Weights of a small GPT-style language model, trained from scratch on English Wikipedia.
Size: width 448, 27.7M parameters.
Architecture: RMSNorm before and after each block, capped logits.
MLP neurons of a small language model. Each row is named by its layer, matrix (gate and up: input weights) and neuron, and shows model dimensions 298-447. Each number is 128 + 24 x the weight over its row's rms, rounded and kept within 0 to 255. Numbers have three digits each. A neuron's up and down rows have the sign that makes its largest values positive.
A block is one neuron, or neurons of one layer that tend to fire together. After each block is what it responds to, as a language model described it from the Wikipedia text at the highest values.

L8.gate375:147169114173136128143107156127150148156087122120166104122129119124140108117133137137164093140104184112147123113180135120083142128145113100140109138129166151125131110091111121183134136130142086116149131114153152118125072137123089154141139136072136135110113159139152104144134157157133155153120108131159118104134074165126133118175153144109147107111134121173072125152107133111164138143096135108137102113172158137108152135163149140135130135144128121099091
L8.up375:114099086118077142140152140086134101130136158174156164140140116126138152146130113141103140095139107139114169137136127164140141103153105148120170169095136144144174105125118143136134098091121135112115107131126164141147107125101157133100115123143115132098160164131112143120096130130140136123093091106140188090136094125132142160114095106118135136156105100103120125121143136138162114119123086128160130107120134119097081100100123108171110120085110088124137
L8.gate460:157126157123123123121125169163088131114106139137142131152125131141159144112136138137113103114086116130184148131161133147152124142122149104166134138152124107182141116125121152138110112111135127112106159135140115127123112156136107129150085112135113165138124148105136124147117133107131095128097145174057070104118116118115105153119126178125118117104170135143150157114112159161119141087143144115168175131088126134121111144145093143132091116134110163120132
L8.up460:103137131091120177137128144150111105121132144127094104144129130171089144115174107136118135156147068105126122134118114164141126121133140134127150127073177110120147087096062116130136169140139152093173108130079144118083122121089185130110089098119150105133107072114090123115151094117098140114132108132131087114146138186100166130163144098134100151171137129109146146136129104119098117112118117149097117150136136147105140122123142148145138152121124132148106
L8.gate566:115134132135082119132139146126130157166127089095143113123166101078124126103105151100166090113099124140131130206115133160124104121091116121164131173100135094154121117106155100177137101120127109142173114120145103163128137134130164110137103105128146085170105132125131134162176121110119089122144126137132126145131143144123144133116138169174124156116120116160132122124109174177109121173143091112136119147099129103167133128107134159102144135102124138122105
L8.up566:149188133120139134195115116154130181164145129124155186167096137109100184090113137122150128126132172111130093130125107151107153156136153131132138136129106137129148106131147154104126104137155084108164108168159142193136096119133153133115114151121178114085156115128095131153132114133142165102134065161131134148141123136080146119059141110127158146113108093124131121175098144159152125128146123105173194120098135143119141116146120134167121090108150116134111
L8.gate613:140094115084118108123103115145089123161130160128109116144123075120100112112141157100138099153162146178159133120112163132155106093165126112096140146158095080160137146107177124118155149138113134094114086126071143100109104166101087121149138130166090119126095147119115086117149169147117136107167151108098147148151114093128168128108101074157102115131108103165175108117131144138101165158114125142169153148122128100165169111098153129148141137141121120110122
L8.up613:086133121098130170111108123120130150125121096133164135118142104130154168131126104137137153086101106066137137141175153135151158169159150104117166114127132093107171142132105082155110106108161121123126085114138150122153090146133109142168118113127174158134156120117112077106156158165186144156102105142130130172124150108093148143117150141119113136117124118143138147095130123123158081125129142109126135159134163142117125094103163160137128106135113109110148
L8.gate725:120110113078131187112131143147153123127126116101148091150134107137136101139147128104143087108138086159142131118151106136171150113124118122153131161093149133155133104146146154099131138149152109129108122134091132178116117123114122117109121126096126122139116123129103112106129143137127112125083130068067147121139112134119130088112120107111107120130115091072150103092098150130153120129144125115140093149126138140124106142125093149107113086119118124149156
L8.up725:104165135140133080115131155139140120148113147150165123164086086101121110104150170160103161121105164155159145131095112138109095118133153135117132132123116144115101136116135116178127141096121145097189116091151144152143123151121115116123082093124100146104130107148129124132142129184106111101116106117104118102126084171162101092134160134109130107124174097123088134135095121088156097139134131103130126118135131109095126127117112098105131157151091128086140
L8.gate839:144106108148142158160139135142108143137109113103086128157161102117167145150125140109148111086158104185144141162151088159136139158104130116103121131121131103114129091110128174141107132149097144103148116142152148156145097115147192120130110151089102117131132118148124120113131118130132103157112081110129142128103144128154113109107064139151133117130174131138119119123136122168139133145067136115122102088109130106102085153146154108144106135086203146155152
L8.up839:114099148124170124146144141154069129121124113116142132131147094122116160105153095147160117097143090119164104107158116126151131120129107134120175131142135135091159134139108140163152131113147119168152140117116117106166150102140126113119125100135128121137113156159120129155115127129126160169147093129119160139148117096092057128145155103098079107088137163103151155124133144118146198158214109127124122162129110108131165122095124144116097144150147144109138
L8.gate1076:111149140169129092125133121120127135082153082104125138161123156087128159154135144114122098132090112123137120091121174147138116123085116068083154171133098126108117110086115131173148104090145148133120154120124142164121121074125143140103127134116080155131131168111129164167118142133120137138127129120163075143129145132162078106114109143144151104134108133172092085139164088134112139154117128151146108106186100126137090143122146120120127145122150144139145
L8.up1076:129110093180172170103150140132129120113141109117117103135095114120127111087133093142116128116118105176142135135134120117156158128114135093158084152123121098113124104150156150107144121137116101117125106132102129168157114103074149102127157136126124095113149143129128184084147163137153172170120090124134120160124097130158097186128128122156146138147120100110126105176135118104148110151089086097173141108130159114123198186105116118099148146163149164148134
L8.gate1103:111130112145093098145150139176156171134109120115131168151077126174117125181126127139151147144131095093149143128142129180141123126146113119133143130162123104116155129139120117173150140133088120134133105119098103150079088142114143097142148113111138109119167141100096144117121149125131147134136144170090098167155158142105179135125147131118110133135123106147124130104119121138157141095100141152116121116143131106127049120129131180131142098099128088159107
L8.up1103:125164126149140116156133101124145130152152173092146076119144136145136150154162138112125146103085147142135106135161149106073126140099138054135141110091107124136122103109177161111102123113190135149086106121080108171097131122110144116135172119145123131091166143156109113127094143133123163142136153122162101137156108099136133152138144114146113179107113104119099156077142115133135145134144135133182123116116126117118115111105106106131149127150124130150121
Responds to: Digits inside multi-digit numbers

L2.gate83:101112159118157120139128115136113139139129084071141201120128122164134122149111121101113095145144107106103170137118119134146122131085127087078118131128128143101088179108148127178156109133109151122156131126121134130174136147154150109138116120114120147116153121137157114081160088116180180137147104151094114129168176130124120144104117109119122144137176092147118108134123118133147087148103121086136108143116070119160151109133139093144131170133121124125103
L2.up83:157109091126151104146166160161129146101099145117115163121123101117110080107127112099137150119167125110116162095133129124102174096135094133104114121150206126134147161129121109138138098138124128141135156121161169115110168161125086111106162139131122077076137085123166094082153096122148155140104141109108140123128163141088133146166095096133117117141103119115147132123149116160131109147107098118138119129130123156134098078103138104115130155131149110113113
L2.gate156:131135129103131147113159137155147113138137145172112174141110140127118133144160162108108112097116112108106149139105151115130138107153111080099160112120110110116117184112140121161172168113126127135130137072104147149109076152122137092162131128116136141125124093107128120109130097109157141135110065113157137144107188140146184132163132154109147132119130121145090119112120085123095134092105116071187184128092141114126114102155143140146091129133136171145117
L2.up156:153136128161144113112115112173146116094128126124128146123131140070123125129167141118158120133124117122152098117158165164136150128130120108061155146125143138148104136146124133135145162126108120163123166134171181136142151161144101101131151133134151118111172174092134127086160096091126161160102105118146126149099104145182159145129118156106129132175096146138123136119135163131151069121086161094173114192139123120147146132157129128135049117097108086114107
L2.gate398:110132094138141110095127124116143111142129141143113166088165101146136155115149135171136144123147123150171128095148107135122156149180094106105113138158098131104144178138115138093124084113123149117123157136124117092160097174151089110118127139105127110158100102121125135108137117132140158118149125125136134076128151152120119162132125072153105135103116125122145115132144119142061133142139144126148116108121085118170160138170077089160108100136140146147115
L2.up398:183091125125121110093117108125078185124093130142089080124128111135089159121095104069115134113150138154106126121141154103139124085139111145163125134148109129106102134110117166099135158068123124166108105137123119138147129119118153104151146102183098140089133132143115144101117130120084126136154142099108154130124099119142117077130124120149114135116159147118128178104114105129132143113137146184137112157125128176152105148133110163167118142132135109114144
L2.gate413:143117156102149120127152121163180121107146129121117107102124154113129101130117126097077152154107114122143147144106099084126140134132119096119137170113160129126139161191145095177126154144116065139102109119077085146129137118158114115136139132140138064116157110115089134140119126110175063082068144151090105109141189144123128113127168099156106126134128129126117115128105121087100108111150146137134107088103126153102117128140130098168116166099116141113150
L2.up413:112131123139141125147134132167168173104133125102126124105119113109074113120085103133085146117163126133117088112166108100124115129158145123059122138149166092105137149163144140161148158133122125101084182122089176155111094108122146100137139164126083087152149136129186113168111119110172111098064119130144143167151170158095141138107129105142137133155111103135085132108106120130130122143111106130152135116099161154117070120111154129138108085131121096072084
L2.gate558:129070140177137144093166078126131142120131130115083128110134141132102136113147129135078145137107128117137085102115126100128170130123120117107128142071137144143093152145108117111156116139130165167086137108136099115138103113133134125089124169111150123116135164113162086104114115150144169123063111135105085117094133084129156131098159125153147113190123126135137125109130092135142103118110177120144154100119119118158162085144110135102107147096113129148137
L2.up558:126104140145145095115147128145128173122151085120090081146143159129110155126132080155103147113123082118148113110108121109105133093174125098151119109124134111162118167108099093126155098132129143181095105130118127167168095090107145164109123165105111121123131088164074120121128119118157141123121104093118144130109140085129125116100145146175117095161124146151141111133102153112111123142151116117164130116074130150114119118168110140136100132176116137140147
L2.gate581:131150121125155115172136122140187202123118108096130111126118146143086141158117119108105119132117153143127085132121113156115126120117130117122126168144125087138154121122123142107113114145151150119127160100121110114136120112144151112187139138114126136075151119132102177177125134154171116108129124141142140166139128103117155183126124131147062150164154115107095104130194176178092118104115158117120145139138134100104112100167108128101125139098109149126133
L2.up581:105105120094136147130112118098111133143112112213102138084119127096133141160099163103123131119096117148125151088196132151077128161125112131123130078111169105126166154124132124148169130079120126118141093112150171118144135117167111152159133105116123118113104115132108100147147111102128104153139176127118132121135151129091145105109135125125131124154126186140123099122127090141072132140120067135128089121110138173121110129133175113143130121089121164088144
L2.gate1098:148128098101160113155136143132141085125112160100168113132149152136161105188142094134086145119121081089184128100162181127121145153100096120153105133060142139084094154130104142116156156061108114153123148123185094109103137136117113118147140121134123125121106117145119129128175137138104103149092168116143082166148145101129174151129140098135168121133127122123100134124129143153120152093142104116062147154132169136163156135109148143116129124169104150116173
L2.up1098:129118136081103146154057119149130103086091137131123108112112093126131144134124168136109136070142156130156103108169097125089107123149120177095125154126172144149104139150148118140115124151135157116140112132098137134132112138089153114108111133125125130113153127131143095145136113187133124153175154117113129144110122117119124126163082069145145129091149100121114117127078134130151124155140125164174086201126104092125098137131115129105094128140097135140124
L2.gate1121:142085094192102124110179177141127111107150138137099119117142120123133181129105172155074174136096099088142136129144168130105112138150082055122129125100129076160119139168152114138131129141129112155143133129143158136115097135109123105096125121145133137124120082151141084094129155088167103150121156090124129105131106138089087153148132129121179146133138148150112175123129108178137117158082152089189182136136092169141112155126133135148123116129144130123121
L2.up1121:128116111135136086074135181180128105126154110103111139110080107155113116138133130124114100147119150154147142150141159114098163102151117111119140141136167086126116152136146115110151136155150117129133098107088155110122091163161173107133139128157155154164137119123078122118116151124133133087138151142111097152112116136109106161146177096091156134120133175147092134136089099169156161125124162170145148161134109147104123116125154103144113104094135118115106
Responds to: Two-digit numbers in tables

L6.gate442:166150106121174139130158142159112165124139136122129099111111146085096055140172146150104137130139114112103121152100166129110126117131142107149135119137067139159110165108143151093123160107116117166150132140141080137139104173117163113089138131107115105118104148118154102122097121124159114128127114149133120128142100156091162149128073101118078161083156116083176161162121128114108120106119161124113131134111120156118146121119147118147158121115151128121154
L6.up442:139099108117134124153137125092134127138121164156141088137120128148136098167071165146089166085113134122091088106054134119136124101164169145111089169166116132099082124130138136135142112128116151144126109099088141115106101131191149112108131104142125148116138131096141109122164105147131124148104173141155103116180180147107142127138139127144122151098152138138145130130133129171127134121094085105116177169099122165187129170137152122155151129078125171105109
Responds to: Goal minute numbers

L8.gate3:137113139149158077148080119090121145113161153104146115186130085063118149135146135128124097163126145137166169155118116137178092093138158141155118155119141110127141121144152137146107124108137139092114111104115132110100090142129143101094161103117146129135107171133116102156110114170087168127158093123093182112111067137104149111092117123162130121102131124159153110122137159132147117116148136139136154146131105099155129078109134117121104109106131135128139
L8.up3:130128143097135126132160124119146109111080093143142131173138118109126145140101127194082129135112135129131101125098118115101101115120132089130097165137121102110097132167142084107144148098162139141112121111128138069104083168164124137132115120137081122153102126123133122131101131143159154109110130071115126134106157131126082124148153158120076137142142123208137161166135110087085155161114167150134129116149122104136062142153122153113126131196151135054112
L8.gate18:146165128134088112166160134104131130138145099136131113138121127144133180142107130141145126083157139153095116145131121130151129173125134120121170132163123090130142120104157119096121111144126130125162134158062107135139104153135149159105104137118124121146123163082105140133143094137126155194194104123102116086123152143114086114139145112122123150143122138124129098102081120135121118126144118155166094123134142170112189135136140114115070095142126135088142
L8.up18:114108128088130170142153089136147132145120109120127096162154115140112128124155162122105090097147114095153093113151114143133133163136086095116142065146126138134114167112115150151159180108124151141099138140115123138118095152114134147140128101144105147138172103149157118156180099129122119107140117163157161101117147145106129156123166156112133112154148139100157124105178075167126144135136088133131120124140115098131141141103103102164142132114118144144103
L8.gate129:137148105177131114072132113148109139092132099133091107111135143115108111079179109115119127109156084148155131131185085171141176138111135159116116128154153092108117049128102145159123144135096120151096182139141132118119139186148142143094130131111158162088104099117112117151158140095110129136175134142172097101094147135135151139145093152146153132073092109098081106157165124165133118132156072150116137139114154082137068175114072169118140122110121138155091
L8.up129:109152120125120163140150097109111153136164126157097114115130177158140115106112098162129160135156125076147112098083106135139134179111179103168142125154121127173089167112098160096147125136102157152153119134168148101101108131108110128097109168122182154120094064067136121106148137092127151137116163137076153108122171122120142097178151175092119079118160131086138097141131131150135145117121069121132166164119121130163135142146102103162125129110116089119097
L8.gate263:160127193146120102160130108164157158121137158157152107173086132158172136146144174093093093138166071113151132137082103120142095124179128167104184131145103131082121113154154154125145071138089137107166148108095100123147094128154120126122101112135120152103134113115150135151123142104117140186144127078128063109171127067092159123111110127116132108154102131128130115098124109120117112121135097123128106131133105089140132110146129152129097110138137064133141
L8.up263:138105146144103114110138119127119131173096143103126160159144103120126151116143142150171105165148159154144133140118098144100130150116141135107101126143140137170122143147082141147109146133101152139149158121143129143116113136123117127157140113081091147161120082125148133155181111079127132105153173134140120149107134108151129163173148122124153132146140149110148131179127129098169131074138115108099105104143103166165102109129131116109131080155123136086137
L8.gate770:138127167146143151093132116132084120131134121110137112141087109135154148149141150123131146146143070131154117118117124156113109087152124137113170123111167105102134120126132089140177099141126139094116106142141079097134136159150178113127116147104138130115173120110123151125146119135082119120113120105189155142111138135119148091150116133175144129173136141120133105125136135117202116155105104156153146161164120088100093122130089127159143109160125143153153
L8.up770:151110155144126117095136107130134122089095181147131117141104096142136177082170116129111112172128183152153157121115095081129101139093155120145137130176066117140123129144072125100127127130118133140163119116115125129146105111113150135131102147111156124157135124104129120132146138132146109114105147110162156124122124141117119148130142141139136137123094145093107168107097126154144121150134077140124105141096116144147164126154128104118120139162117135090107
L8.gate877:114123122133098160091118115166140132144102146118063124134105141180134111130122164148087162077144170123117107097096174108137142088138096101078068109093152120134148126152123119103147101073102140077116140112159117124115138117147134150129158173116082114165109111131162120153190140095131151166086110158112137165120136197102110146110143137092103096129079094120104090119120090108127124119147151142099162072150105152162132149104084130164102125075152154110132
L8.up877:141141118093184125145124184127117127108124126145103151141145155121106155117141160121121156118123146144093116142099077147079144140143153144166170141142149085146126088136138130121151120158149142161129180116107143115128112120094099191116119128101133092122105120125157120123133134111109123068112143121124132114112157132180111092151129128132122116121101136186180121156090088127127123128106088143146142102085096141177128131130105120088143135173136152119144
L8.gate967:147114118130123150114118115122109114145133160171116153120080129127145084130161137122112105099136117138131099114141082165099118092130138113144156137133097117154112139153135105100147153112131162097147139165198121083145105129169114170104133155141150109126102128137090079120143107127154146143095103101123126129110139131163196112127144127233123078133112103145147131129120131142119113129143117160136140149143097092164148116132149156170127126112096102112163
L8.up967:150117114146170142171117121154118100106141167156091129121115156139158101095189133155106103133171134137166117150121184161149144116140108124133194124133135103135141115107150115145148102134113110121124152129141146128082126151202142116123101130145173106146115129115097101121085094151157175129084129167114137087153167101153144147131100110115119106098078136125136112098110083123147152168170101131103117104127159135134130181137118089129126127132147116100135
L8.gate1141:128133135123162135099120116111104151130140090125126136144141166042137111111084129143107131153150134120163101159151081151129149135136154131155116143162139131132137136136097108084137080124143107134123106118141090123150125129125098095129126100120125073135161140112159089152123174143154160129135121124130152083125066162128128146145126163139080091135181104178100124127094077113186160120139136114119110123164088151124098126159092101142106101138115119165138
L8.up1141:120130132152134068106138168126132143126125103145170117100141108137131115142132125136121096162122123136161081145153112186142119120127129100146132095119161132131097185105137104167165161111111112122076173102150123123108114114157111126091088167162176136145187116091118125116121149138118089131108151124119126137126111167085175150115137136130103105133123130111143144137148123142165130122164101130118125137111111128131143132146156151159136080103122106126110
Responds to: Numeric digits in data